config.toml
num_hidden_layers = 12
hidden_size = 192
num_attention_heads = 6
num_key_value_heads = 6
head_dim = 32
intermediate_size = 768
vocab_size = 799
hidden_act = "squared_relu"
norm = "rmsnorm"
norm_place = "pre"
norm_eps = 1e-06
positions = "rope"
rope_theta = 100000.0
rope_fraction = 1.0
qk_norm = true
attn_scale = 0.381
bias = "none"
tie_word_embeddings = false
parallel_block = false
extras = ["capped logits"]
init = "uniform"
init_std_qkv = 0.043
init_std_o = 0.00877
init_std_up = 0.043
init_std_down = 0.00438
init_out_by_depth = true
optimizer = "cautious_adamw"
learning_rate = 0.0015
lr_mult_qkv = 0.5
beta1 = 0.9
beta2 = 0.99
lr_head = 0.00392
warmup_steps = 578
schedule = "wsd"
decay_fraction = 0.564
decay_shape = "linear"
final_lr_fraction = 0.0
batch_tokens = 16384
max_seq_len = 1024
doc_mask = true
train_tokens = 137400000
max_steps = 8387
dataset = "wikipedia_en"
MLP neurons of a small language model. Each row is named by its layer, matrix (up: input weights) and neuron, and shows model dimensions 0-191. Each number is 500 + 25 x the weight over its row's rms, rounded and kept within 0 to 999. Numbers have three digits each.
After each neuron's rows, "fires after" lists the tokens most often just before its 100 highest values on Wikipedia text that the model never trained on.

L6.up530:461510524521487495521530513487493497529535497501492451497450531462484479521472502515514486488512484456551495497517441527495476497451477532519455474498506469479506536466492513517503539535481537470455522514528492519537507531522481544498531533504463482505447504503506486493530485427539538497511502491452468507522531544500482507512530495492493469503512492469482484520450476475486527496495447486467512464478543519494517491552473503500527515508538466532486490499496478510513472522505507476528515469520504536492492468504538466495472491506486511502512528555485504485516506515523527494
fires after: " D", " d", "ed", "d", " S", "iv"

L9.up292:478477487519472475509523526504513530489517431493508526479484485517559566521545526525475520520501538505465480488530457517528498557465529473504500525479491532518531474448488491524486533513507498481507480507501532468554458499511537521530577489527488529493507488480504473526546513532516521495492510521550481484490511461495487554499528469482476521497517525480499486520469472461480498500492490476531485477516501502544487503496481525531471474492498510501502515482451468492495479439482486507477470458496494489479518468516502505498466519477481495511495472523523477506507487520518480459
fires after: "v", " st", " m", " cont", " was", "t"

L4.up524:482516486507495528496507553452485537511483503508499511476528470486487548487544532510473533519484541511488501493512504472479497476444480490520473489544470520530591499472514585504514537500487496533509464495470495483485459492505529488527571513524488515498502489507483518519475461511504500464495493478528491497494469481490502475533508495491481533501497511492489459480497481532491471514473445509519513446523482561521484521474487509530473507504507489504478512470528528489486503566460494500498480494493506494525518443491502504509528511450473482466519473501514492499523534522491507484
fires after: " (", " re", "-", "==", " \"", ".\n\n"

L8.up343:516513485486472500473483506481553504493482491458478516541488513514510485471511464517486499493512514497548504464517497487518520507505504478473470492516482508537576492470475546529504492492503478489517505509512513506535497532519488542496486531499446479535509481533487478503536496485491514444529517449513508486524494524493473460530541520493525524488483505483488510483524492435497512469486511519497522480547497462545462492517475506490536507477473475499470507468531557526512475549485544485476498501535511504456553454464481496478517501460502478503505519551463515477471530492506517546
fires after: " s", " n", "ec", " sp", " c"

L4.up175:486519493481499515476492523478507514529484496525553473499453521508526575505502542506517493510494502490541499504529480501525505502485521466506490530540471508507530502517493514540495476510498522545546485516460476455457420532491499522521514511526466520540513489484509494523485465526512504488466490477485509477517483545467514475494501512489500488513488515535455475512483496508487527498519474556466547501510496527501491532506471520541492487514495523487479552448447512469467454460484515516501488503473484531496503474477474495496473564474503469487519483547494518522489502514474539529
fires after: " m", " s", " ", " dis", " =\n\n", " n"

L7.up504:497515490482488490467487474482537554521500511479535465501483556477520531493517504503482531515482444469478527500552468482520516497470520481505469454564504512487533474515499545477483506504486511516501477494524461488537455519531482515539517475497464514548483538507489486529485520535489529439486494501504507479516468502500498499528531479528488492498491498484476520501516466478493502469536501506535522517538500500494474522511488521456463497523521476488490508481491519502443493486504488463459495453483523540461519448509502466541484550472517498482529566526514509470485495515505501518
fires after: " s", " S", "s", "S"

L9.up345:474541496497523493460537527481522516509522538455517478527456504450500460473522523500478523490476452479503502537522470524538486507466491507550492497544473460503520510473502523511505549522505495538498494511498480462522514502497509530512512540508500498457481512511516449505511524522488532486464530503457450486519512528516497458520490484524474508510451515461509466455468479522495463550492475510548482518507528496485477514513500506498515566495463529484483503489509516493522522486537470449490507476477438509526522498547490485515502514507482509457531519492501511498482517529477525525
fires after: " f", " F", " C"

L7.up354:509504501517472490495510517485477520504503486484482493523487502494515522465492509484508485507519476478526500446526494499532493484483480527510441516564484484485487563477479512497548520539500493487468485494527499507475464529528499495539518473499488468506500449544514468503492481478553514508493506488493476489517495472485504506514544494522512488535526487475478496518486465464488507499505485474466521442493492526518497528595464534498429478508515525475466545462500520500504507530458491481491500450535492499519471473502514480494527504460498498525507511576521508504500529515506552472
fires after: " D", "D", " d"

L4.up376:513478498476498492491506504491523515499483537455487517501496505485479520501556491474490504497520465526474485473504534567516519476485524510546451523511475490489490550465473509480464495520504495519508507494475529478524458500524495519494475509530493476497458492509481476541476494511512521497471498425483472505516481521468486473504480520504531480502496505452521471486494466546488527455524523469514529512514463439515508505511479494498514483497510508488482518487530519513497515553523461539498455439448462521508483484510487547507445494457506504542517512479446498513502534497537498536
fires after: " P", " F", " M", " b", " f", " O"

L7.up512:498568476475536540496464519443498499456497492504526471535494508532456508517511543500477545443516468505513495516504484493497507478494496505469470521516471511493518489517473537491531550506494506498479516501513488506495448462504528483466486532561488509470488494490529508535478475508465531542509516496479524519512550514502491466494515506543478482484477523526497511492479497530520479532545470537479505526532484514553475522528481485519484540483519486494505496491451488475497525517510505460459512497455528497509521464488497461508511470515483500528530468533487572496476527483491512516
fires after: " c", " C", " m", " b", " sc"

L6.up148:469487488474467542472497536480493470462530481524512516496535477528509532487483478576529461499500520392479522475508495530518482473458509507522465490534476494502506519477484520504474518525511505503475449492519531519511526545516498541497552534506486522495436520501503498523493467518510554500499487476490516534491501481479487491502532491509506492488521500496488450506495486499503487471508492513482529488504467496511520502495494502510491536539544481532525522508505565511504465501461554497504510467540464497482534464481470494486501528506477495512525473554506489488528510469504501483
fires after: "-", " v", " V", "an", "|"

L6.up94:486501477487514516487534494460522473502519499492553521529490533484513504500479492500532516510550426515475523500532487488497498536481487500492486518547478480485518503524539493515519540512469519458523518455510514492484459537472514562487502522490485474503504534499495487474504533481506529549487496512511491447551516506494466507542530505521496516521536535502460534493473470499488489494501466474481508515482526498508457497552482494497506493501529531500490511507498549457447498473512509503476518520513443539471493490497459468516462516495537523513502484551515550501484486553462503478
fires after: " s", " M", " Ch", " S", " H", "er"

L9.up509:501521507543522492519494492475524542517476544553473482512527513490472513488480517501498525502486541508501494498504446496488494555511494492508512484514508476535536496491505499477512514500517478486491473547470490491600501470497478506524491522521470546507516484500487460507533514568507535495502510516568505472526538498514461495511501494526432491492519537470502479507505489497479514465495494475503530499507504515511500512482520506533481458496497486509518529498462483512508495484547506509453528489482488519499505418536491501502535537481433478483514511527472496532480524485472512460
fires after: "p", " e", "e", "t", "v", " cont"

L4.up755:471520484461477515465504529488471526463514493516490502499476509502493541511509523506495499489520494492466514479508511479480508504496500489505492535502487497527512505506568520523466514492542476520495488526476446502526482521514493498505514488491476488484464492529496469529496498530509504544465504492492498477518478519488452500511512535506491518496524551474475457472493488487495504478512516510504559485584518455538454498506486506461479486466553468531499523558526482476493467489534510472526459499507442477507539493492463506469474565493433510548501507536522527524511526478493502470
fires after: "-", " ", "|", "ist", "\""

L4.up292:531496509483480484504549478465496506518528472492510486536488504506511486502509481527514457475505480465543481469509448521531480498469515511568458518521472481489509514516475550501517510503498495500490542513529489499487519527496504500548486480520458431524467539521482542498533446489573528511506513513485477496522502481499497517497561526510461477510485503466509499523499461487514473476496491497515524470512501472502545525557475498467480515516511510553476524476492498503479460535481529506489513483497490519519517468538525499467506502501475516506554505561488502500468526517522506456
fires after: " D", " d", "D", " Q"

L4.up11:514480491480477506517490541481459505495478491470510501493490480515508508489500507526469503510521475485492539478559514495509502471500504512503485498482513484550498469456479541477514518534511487545479436533490509497478526531524485499456568520503492462518497550502488458536474440482507503480501451472499458516500461508503487548564551491503511498510528504492496449520496511502464524482495500472461518475503511435545498496496467528490453486510512467477544503502513519489528456540484508463489504490505475467514491512502487520523495494469525493520477503553515490508543508489528516467
fires after: " Al", " J", " V", " v", " al", "r"

L4.up7:505512512523487501523514514460527528545531467468495481520503471501518510493507511535536468476524471466527508442528469527550509491459495517541461513511489482488528499444474569489518514492499501474490503513499501514496506567530521522504485520501505466529498472484514472535489439522500506462512507507457500496512534501482490498504575497498523475545504503448464491510491471498488518476468500481519542470501484478515534519579465505499496499506501493493443533469510523524487538537503499463483464474503487481526498461544477487513482479493504486508527498533501490506501510511518513481
fires after: " d", " D", " ar", " J"

L4.up616:519490534477470503485506522471533554537475515504535502481496481545528529438501486491529502482534461501520551458546474493507519488505468501531480479518482490513506495467489534492467535487488514487482463501447493500489500539530510540498544540545482441539496483508500499519496459465518544508502518476520445500488482493479497518540521491484519488502503504491506505496498527499501485430496483539514504514523522468526505518503496491511522497472539492472460509504504527466480476554520519471453482450533477489469495509515476470553496492493529497514551518532490524491527508500503516519
fires after: " J", " S", " G", " s", " M", " V"

L4.up249:491504511450494462473516519499500537488513495466483507500494472548512489516491490531440496495543512473485519487534493474516524489496524500500495511504482486490499488494477494482496550516496491539483459506516532530513495561543505524451559513486446466550498522462508493496456459488503554503490505462499535523485468491482515511519515442479529463503507486470477513484439534467468465490512459499544510525511464479513475484501494500459516514500528488499518494552519558468470492541466501523480493471501522477485505480499487455546489534485477504531526494504498477497498526480504510497
fires after: " V", " v"

L8.up274:527486485459541483443517519523519535534503490514490498511461500506523467481477485502529483452550493467529473490499504518519488493488508475506481489503457504521500550457488512467525516420517447489556496538470492493538463515497514514520511499525457498485498489528466481484549506481499517476523513428514487501499522495511478491510478520539489487483466516467466511519461498467522502504495512482498501480522452501484457506563515522505492521498475474508509528470434457483497502505536462463497506514491484510517487495511480493540519538477505509531489511482497535495461527525522498516
fires after: " f", " F", " T", "f"

L7.up234:471501524457529468494534513457520504523498492515504513521444507453511537492528492532532507531523538517503464479489523527488523509513492516489470486529454489526500499511495541485525506497489542532484482489479498494487503560532507559502493540502463441510541529511525496496542529506502539521492502492467501485524515517502450521575523465492493500503543516496478538517460519447514511541503497518504489512509513484508474526564507532489492505495519486477497526483499535483506499554492499508474480473498531535503523493515467466465520543476486481532506511535454538476501512477488510496
fires after: " n", " c", " N", " s", " C", "ec"

L9.up513:499517474465503528515496483492539526527521512498515535496483545476492500480535524497468493478462416529487485499539509491519506548481532475477457517545504476493543480466468521455514531494468514523528470468489491519537523489532482500525538491475511506507502470487472488492498509538479533468524530494549458512528464512467496528528455486498507482508530507524495477484476470500447547517511504526507512512500519508496455502515516490460505504466483522506474518508506500468455470497508498512430514511483483505487456463494511475513469528494529466520527535532492466474496478521486465521
fires after: " s", "y", " S", " ", " m"

L4.up297:511526486489552534491498549457502518497534475517490534481479487475466547470554527495490488464503526493500483514511495493489485490478505475489490496560464491494559478500509516486489498493483559506537508514484494442466438489511502540472515477509466503510516463466490492507490503540480517464513542505527488497550527500496518494503503461522553500481538518496452477492494504472480458504538457521482521488494483529495484527504493519515466514478511483532493505488521480502463466502461536484539463497511484519455529496483487504463532529505428508493512483510528502469490514476526519530
fires after: " s", " (", "ub", " c", "cc", "-"

L9.up575:459520479491492493525532504471477510464538474465516504481473486483522477504533504499488520461496479486497489502516447517489448481471449517497491493498461482462532527438481524530536495490476502468481467506492506528515521533510509517512478498498486508510471523522515485503499492497503545438492464481464447505465502524498454528515524458479466487496499560497496500528489493509454511547482502460498527468515486546502516527526474507497463486482495493535475477544520510516512550493476482452489502454512462487514503473540537528502494500519482518488511497542516492496507485530514428487
fires after: " D", " d", " G", " g", "d"

L6.up411:497505468528478502489508480493515488457461465460532500479459494492520471491524495532509501490501511446519515473563495500511503515461470507514498509487462494501512516507488502494478525491482527485507482480524496484510500475496489535541522492508510483505512495460515494476528447491482519515474488502484518525488485497488527482493574509492468451570515534476533485495474471541491450482481458493447492503513549486491532480538420518471483512534540522532502523487465521489517453486470497490486507472542534473488528458524534511537487500510503472523523476508468523506502503494461522467
fires after: " St", " st", "ist", "ch"

L4.up395:493444518483530519505504561495475556509495505483480497487510475474508534472545532502488503509507498474494495526477536490493501512447524486494503517495498565508510539474538491525511481500523505538504485541492489510502465472519497474476520520487491528517485459505478524504501495521560537479515506451502469492520509505462529507517506471525492472498509512489496469485503517490463459489516493476473530463568502520520498487509537553537495503502494515535458502504494489457494518479474522482481484455486504509513540442462544529510531506423485488502547523552525501520495516520493496507
fires after: " ", " (", " \"", " Re", " re", "-"

L8.up535:541516448478522525484496480479498540549468551541530475502483510506489503537491506500464460491501478486483496510529462517526499519466450491473491498489496495572542538521520495494491484511497500475467499519458461468550469490501488509534514511549498512476552453477443503487518526549476538481490462487492485465523458525487490484486493493527504482505512531504483450521488500515517527467508522487495497539498466484475488524492510509509498524461539520549482512465472513498533523481508521477518482492457506485490504478489473465486487560484516503504525491527505510490527481511458507536
fires after: " s", " m", "ru", "r", "e"

L4.up167:477473462474474489466523519493470521468506549527582506487502522475518488537480513519501478486465509475509519490553523542517496489495517503510492467521497480541528506457504521486502480475492494495481466516515503477517469546538510529487559554467453488484467526530471465512455511525480512510506471475519538514538421501501491494503514517529478528501520511513474496469515508480465497490479471496466504531522500465541496504508439487467474527494533475472528518491534509481515480513488524538536447518488498469476524493499503502469493508521492503517504460519511510475513504482466512490
fires after: "-", " v", "|", "an"

L6.up383:498478534498497538526502497510469554552541484533508488489557489492458509478485531551472503503525474498488473504472529507518444531468499523542512516499542513484516502481474533458524525543493504486491552488520540486483513516465496488489485530507516464511451509515454497472484520535520508497505506504526464431505485532490516527516494452493476512515497502519483481508482456509488458478498501524502543485496521467493500544528498512506502501507488474508473516531487542499497502502509531532481428491506520496535462485480464457505537529483477553536503507495529517485488540487487516508
fires after: " a", "a", "o", "e", "wo", " A"

L6.up359:465510505480536514509531562476496538519528467512545505507490509488494563532485494495536484499488475444535492468533501483535497490491501438504482482506510499515514544515517529507525495499476503470539490477541504501494469472507533541505547487491467463496484487491503515513484484524485498451478515498518517470570518515493500477509507497503480444527528523507471523520486437477490494489522507499457501510525522517506507515523513512489518486506499452492495499459520503508458497472504508533518503488505505518488496477516493528483459540441557475547478508564513489500514497542511553482
fires after: " S", " s", "is", "\n\n", " ex", "S"

L4.up636:479495489460484511491495508466526513514518490501504530491489509481509522544513490546496489487519520438517507496516529478530504480490486496530504496547499469538487563489479532484476503480513479491489457511524474482540494533567511576501570525491463507518479493524474500487508457498466508506468510482510493530525481471486498510482550450513490506486481516476496468480496504455449504520539453494480511490513470468518527505534489504490483539506540501514526483490495529479478449494445513510486497483471461469486513484509502502525524521504518490517510455538471517490505548505470534459
fires after: " v", " V", "v", " al", " ag"

L7.up84:495510479502484490457493528487519553488436509513477454523467524514498528508549522504504491523487462525497510446483513479513542514501500479518429498501489513524518540488483491527523493482435511503507529557476457503501519485489514479477525517519486546511509514530492452487512508551522541509446460518498480506520495498494460513516503495532536495502543520475467462531477525469498495536456468506433493516522451468506495516524497498483498515497500482530510481476452530475461493529536514485498473496465474492509493489496489505502504522492501537470517511502467489512553481498479509488
fires after: " M", "r", "in", " al", " An"

L8.up669:488502530454474449527525531496476543527471497485511520475511524473499499487532513497519474462518518511505506471518506472501494482481527524486508521468474481515511497504500556471489515498531485516490476557500515490473482540506442481527491530502478505495508504495502499532466458488533503465524482467485464499536522561488525456494504497488488498515523548511432488505502515451469522463472471495515522533561482525568515545518507517481517483460528468527494532522524511498525532484504493473504492490483525501513501426515496500468469484493505459508479531518494532529509481501471511520
fires after: " r", " le", " Le", "our", " n", " l"

L8.up746:489491505468527483504519524511505504527534536509528516490500519488479509467463528512504510471474454490479478534510515487481438479490490484494459504517496535511514546439495497496485546549449502504481523486514500476534497531519497552490481474514482491510474503531439506516491481528489539488512455483512456508478502525485497505505517458479504480490503539493510491518463475498521466521467453458470483524530508512536477488509504477492488482467486496527536538502476532492513524503538472489541434481500482459535480528489504516513544541500461498519477482483464500489485525484536484437
fires after: " |"

L8.up635:510468523503465529473514513460507490474550494489500493474504511519473496525488504531464502496532481456533492522474489497498478515466537512565483470494518453523513493493515523503530573531499498481501484485490488416506467499507512471503488503515496501491489532481525537516466536532544531491507472457489528505517497474463533486521502522512481473511519499535476534513509456495497473500497507469464532494443524518504504517528450507476504495473518501499451485540508536448487498551509528513493436454510500518489502483472490450517504546510485540491491497475530513502502493502510475503
fires after: " ad", "o", " a", "ain", "iv"

L4.up190:486508480498525487496497509465502495446489490492503491469501485512513525538522496502448466448542502485502485485543530502490485466509498478496483512511500471516498528487508502495466553504492507481477510533530508480519518456497452498473540471503476526519493497492519480502496502473533515522510505494469517453499512534509511500532554457484502557496516532491526470486507515452456488502531484486456504524564502458480488540505406512477526483482497523477531526532502511477470475504442528518496481466493448458506535501498480545491505493496508513497483439487514488501532506482483514476
fires after: ".", ")", "or", "uc", "is", " |"

L8.up94:482524467490540505519561500477491499534573536550466501484494530496490483500517525512526488498482487490508486505526502498504452539495483476510483482504484535482530534470476518482492475489476506537476484469466486473540503468463476525520524485553517513473521494537478525486507531501525514542480460462529418497472502500506517510513490458463492525498505550472501534488468524515469465528497519471518512524493507514508479490491495509506475539493498490495508540543500519458496526490550435493458485528524496517508479511506479516498497560489508529505530453516469510499495501494505518472
fires after: " of", " |", "t", "et", "00", "en"

L7.up303:509507511489487517514528493501537524490553500472509487537503511485461481524476493542500486487482514456500456495498464528507447463414505496481465514516469507484532534477534523491526531509500485511531500507529550476510489502497473502527501463494472517475462466454488494444457453535524534480518505438462498492472518523462514507485562533501512509502480500506486480517452455497477476476489491488496540462491495532504520500474481501511518477503539488550501525469502509482518502524458489456507507503508500540509493434512518485492502517469490514513484501544517482488482510496483497513
fires after: " d", "ec", " sh", "iv", "o", " s"

L4.up242:513482464484556480533493511490477486465499490504463451533492486482514534504488499523460508493516440506531483486499518476500453503519499489526471471531487487492555486483502493519468517497484514487481491504479464478516501549500497495498479490523455483549553488477488526517510498474508534499479505518473507496556523497462471492498502459606511518499482498508506529508506525492495507480554523511478504499481522492496568503534459527491492511513504471515506514486499544480491478482518515492490468512502489480456555463535499497477504473485483520451487469482508515553499544474484515465
fires after: " c", " b", "g", " B", " C"

L7.up28:497514512524477541481503487482517552544461519517512463503498512512474532527506534502515502513497478519500545466501506477554514492504563478507500529503482503578516493479506492506503498519511458540531489535482507467544510502507508481512562498516485535506508481472463471493457477522505510476474469488490480505488475461486480474488551499513512517531508500522486452479500479520504488478475496497507507525515473493506526513502515495510505536521495478513515546438486499497501516506534492442476472503452543487516517471476514530536482478445492504507558486557513524496545473530462520498
fires after: "r", "in", "s", " m", "en", " tr"

L6.up560:526504482461547510468503521456475486490490494490540509547484522455516529506517492507532548425510504513511468487536503470490501492490523523480485485503480521488554467494475537529507506521500529531495547525512505483515510552538500496485454534512462498492518489491514496490503458511520566519479493537495510516551506529491471496509523474501501530499490501532470511461537502489495471471517510518467486506535496507534497501513455557451503520415517489511505516499471491485475500526482506508497477480520511496498534477500490509462484467473466487547466470509493540469465516492481511514
fires after: " c", " C", "0", "6"

L4.up162:521499462491491472464501522508454520532500497504554509480496482494490517530550482502514512508487517487495489514524515501485512491405507469494474494509491505496575489416509506476494526512477521522436485519475512540488494564503512492460461502515433492540489490490484512518470510482543519479473524455515501509539513515483533498550486497524501514493467529459509475484514487496487481488487466470522504483512492513559501479484502538501455500464525495528497499504520474488495500534474510496489463466499511525485498489467511517510487532463501490482518492534495513477467523529537477521
fires after: "-", " (", " \"", "/", " un", "."

L9.up280:524525499462533511448500487516497516508508519462494473539445500479539533500493493478468526477464450464515479496496489518513507507478486489478429484528523498507561476489501536493501515523494510467495517481492519527549497537539492564487486490507450524522473475486532447540482500500465547460493531486488475496497487507484476469522474497541537457471493486517498507505462462544487517427476488536475499518534503479525487499495483503478511503474474497528501504501486483519455504494486529522465483481488503495498512473491511495493529492476488441505498497532517532518474503534530475516
fires after: " ", " s", " c", " t", " p"

L4.up195:524481489499532528510499542457516522501526505551526520461518460489519516543526516534529501510490492476516515462542496513520505484464527501484483480516448527524522490533516539535489489513505485497496476558538504490527484540533509535506579502482493487507472506484488488474476425517472519463505499466511503522528463469489515491486500490487512516517531498473496483493495546506470505525517500530457547496528488519534509514542479512505471510487545485564513537466519537521472469506498515490494499483498460500467504476469536499480471560455509506486507488492540511496507505515481514488
fires after: " s", " ", " v", " ex", "v", " re"

L4.up281:482503503469514493533490494479473494556479514523464485473463487475498542532556538533431525533500536505490475513468489508508493535490487473514509468531445526504567530509551509523485483500539507525506490538507480482507497506499528465491502491552490506550473478498498483489514524533528507482525502465495490470526508474490514503484505506536499501518511481473434454521502461451487482520547485528483497515499508521515518513493526519533482493472530483547494540501473481516488493493534520516509473515482473538472494497515465507512471562500481473474474514539505541523508511473481491513
fires after: " ", " c", " e", " re", "v", " m"

L4.up120:488502495503445474496484484489517516513489487480492459531472536497507505532498543507503497515500497466524463502494460555532518500508519468528476528510516490531525543454485495436517507449502487476480496508464517501502456507508510555497525486499476495518530468523495478538509522508543520521491505495522489509519471479449523506478520494539470477521513509524514474456507477531427513459484483466531512482491497476565530507562493492504535490486467500513474494455507489523511476499518499484514459495463536467479483433509528503458495512495506496527522496557482510505486500522500489489
fires after: " t", " o", " tr", " j", "r", " J"

L4.up381:467515503502469478523479504506499531554480506547489472503492507497475522520529527499463505546493487509495514475514513523561550556498531463494490495488517500533524512458514471488493494491510539497480527499491498539492498522505514496471525516516500538500498482491470519518482501530513520549494494525521523466565486522515534519472511490541519511546536507521468498521510477479417500489479487485522524469528506472506518501508466492518540494495493478533521500468452486491496506491525545519543456537457462450495475471481446496513486529489470489537525489551486525487492512487474502481
fires after: " M", " tr", "r", " le", "-"

L7.up735:507474513512493487466524494474493506500480520471522491485477559517510511541479521555525467452505500483519469506503503497507514498490544515521516482513514507510493496473466553481547486492502472523507450516530507495537527554529501515557499475519464507470479490523482500503484475526476482503518536452482493517504535517533467490531508485498461474564472510465467489483479490481509462492490498516477532499511464494488483546510488535488482508528481495522497562491495547505504528525479486517494507503524478479503532473538513477547465500454462492539525547477513523465530535491483533539
fires after: " f", "f", " F", " le", "if", "l"

L4.up110:481481527459498532484488548483529523530509465520498475479509537537517523520519506520464483500551474515514520448535491488527472510511499483517484494481457469535493492479509541466515535506479483533452468522475463532521482514514494515478571537514481465545482503492489480492515468535504551545506480520517487519495486483498470528539521475510508476491510533498460496495504535493434491474496454521538527515500493456514539494501488531517543482480497496482505496528499492467471494527472500499481484513516510466525487475546476435495486499518485489514516481553510530491514496523486534508
fires after: " V", " J", " v", " N", " j", " L"

L9.up34:515517469492498499502530474469448479481463480496493458509473490483525485499465519519527481439499462493514458492514544513481442528504505486538440521503489508519503507473488512501478502501477491512486503519532470515483506544461522505514510490544487526509527500548497513479548469468505555522452461508478477496556502524514547503483479471523526535497524568514481502473522494520511507488487518515498505514573488515509465530486460527463500487506469484501500537529515496465478506493500483512498485465497517538503526489479496500477482484463492473502488476536515499500454507520519568483
fires after: "–", "20", "0", "8", "6", "4"

L4.up651:514529495463490536482514533475481503479514508535529497450507483511513557451520524512491481500508519485524521495517484481520491492492543485490476526524468450563525474503475528488514503459461491549564485545523498467518522537534505507476498514522466532485507528492456473514485456550490516491491484516510498516542493517507503488531504465509512479487482530519492530469522485498473498496530406491503489511508502504487516526513485517472444494526489479477488543522475498473487502515480511527518471492482473506494504485488544522475490536492505498556502467543515523495465473548502504520
fires after: "-", ".", "\n", " v"

L6.up322:466534546500501518513546516484528477483510504520503456473504522487516456511454512514523507485490478463535477475527468501558519491526509496511480526469515485508507471464495534515507564515499479482487506519529529515539516492516513576525465510520514469474494528521509486497526475504469517497499479475448492495535511480463491481515539489501498463532566504498478502513472470492480489467504488462484513496538501543508497496535406494500524480540515481481484506531484467526517503446464473512465505497502476548494520490494514505510482506478469497507535509512460496510474506522517525478
fires after: "st", " St", "ist", " st"

L7.up407:518538456479533463428488487510516529540498498493507518507484495535501518485522487556540488498532494505542507492507471485502514491493485503504496485576495531478478546480466519498507542507494449531473499531495491489537524491496516554514501506517454441507483489499487443488530489497504516500432491476496468487472469528487463486514508518467518470496485506514498494492453471519493514536525473474541505508555465444511501497531510508506519478515491510500496514483504530486508500485515478497520484465495461474547495495480498552530489510439517486531501464513503507517503508547496525516
fires after: " f", " Ch", " F", ".", "er", "or"

L8.up252:487502536500506512524535470475488482473505484482523472498510512495524514523483519522494567467455463439568476490488502490531515552502511459476441508483487494500529486472504550484472502465502492502540490506467513525477499499484513511510478486493474506505492521520492447473524470512525509512464456498460490505525518545457485502537529477520491488503535523540498477485498433466502449505513550471470496512504485495492510486547460482517534503476497469484503505497460557492515491494486490478465512517502489488468519486533519520490487483509491492505488490518497514545469518528446454502
fires after: "st", " st", "ri", " St", "em", "e"

L4.up191:470503526474509478467534493497509543508459502496496471520480499497512529566513492537491440513505484523509492498532491490486495466461477505495467532579524445558508502449497502489470529487493520466510486530552481504515535475502441551465470496515524511520502507484510479525479501488534538520486491471474487484507512500482477559506494484554504479519523534491517443505495481484465519453499467501510513520538500467496448489509490488465493473483513525502504540488481517513499516506452465510479490470503464495503483506503515501480497525487532489497509506520479493448517500521543525484
fires after: ".", " |", "|", ":", ";"

L8.up244:484497504500484548484479523490482545496519500508506504524451523468509521477498510527533467504512467489513510524519513524498492466528505518502498506476493492500502502460511491511505541502458468486488516515478499503564498498523502559533539533483446528491484543486472484525527526498487495496451490488499489456511573508531503483509525489509457506488493501434484440471468496494483516510503530508497487499539467464515477527528494515487522498518448494476523505508493518511531532524478474477483506516517458511458540493528503532557500507445494466487516515511524542502512483561485522552
fires after: " f", "ad", "f", ".", " F", " ch"

L6.up400:475511512486510525486582512477509510521529470489489537514486484468539478498521497515542474419523487477532474509511482518484430508506481537552486490522450465469505510478513515482470498499488493475528531492531520495490529508506456500532532544535507474467484513476484464513557505506500512484513490450489442464520531476505477487497543470501464483500475492443499514509516479497463498436511501482507505515508533479527481495530489479503496511522482493457504503522482510446513532522501484521492509495516457520486490532533487481512523533470486500494498522495519538506472518509514492524
fires after: "f", " F", " G", " f", "F", "G"

L9.up270:470490495472496504491507533463538508522485479529461500514513507526512484557520492520477499520528529504534495534513481521509509527477492483504472523505512488511526512508493522480546541461519491503495435494510506465506510507492477515555497495524493526514491467514500445473488447568530477489501444497496472511507481514485487525488563536520491478500561547486469487460528526422460513515496471497498536488511489524518513541538460520529512467503495502536477483510522523508512483482517489487493439500451524509499527481520475486472482497482469461476505480512481485505513526518513506511
fires after: " e", " le", " st", " Le", " re"

L4.up81:475508464510497534471495537473468545541490527480501487471451500536499536497560527523492481536527465524475524468497493499504497526501502474534490533531495515477528504490562526515513505498509492541506483492517533489471465503516544486478528532534488481494482492496484507528504503456555503448489515451486475471533487516449517476502496488510496480525493491486488503530446482487482507498556477498522500507489479490485454488522485490502459478481545516505495516482447485499482468486499505511491478465485477539499461512482535516515495542508482506482590499549499498525517483525494476515
fires after: " ", " M", " S", " m", " K", " F"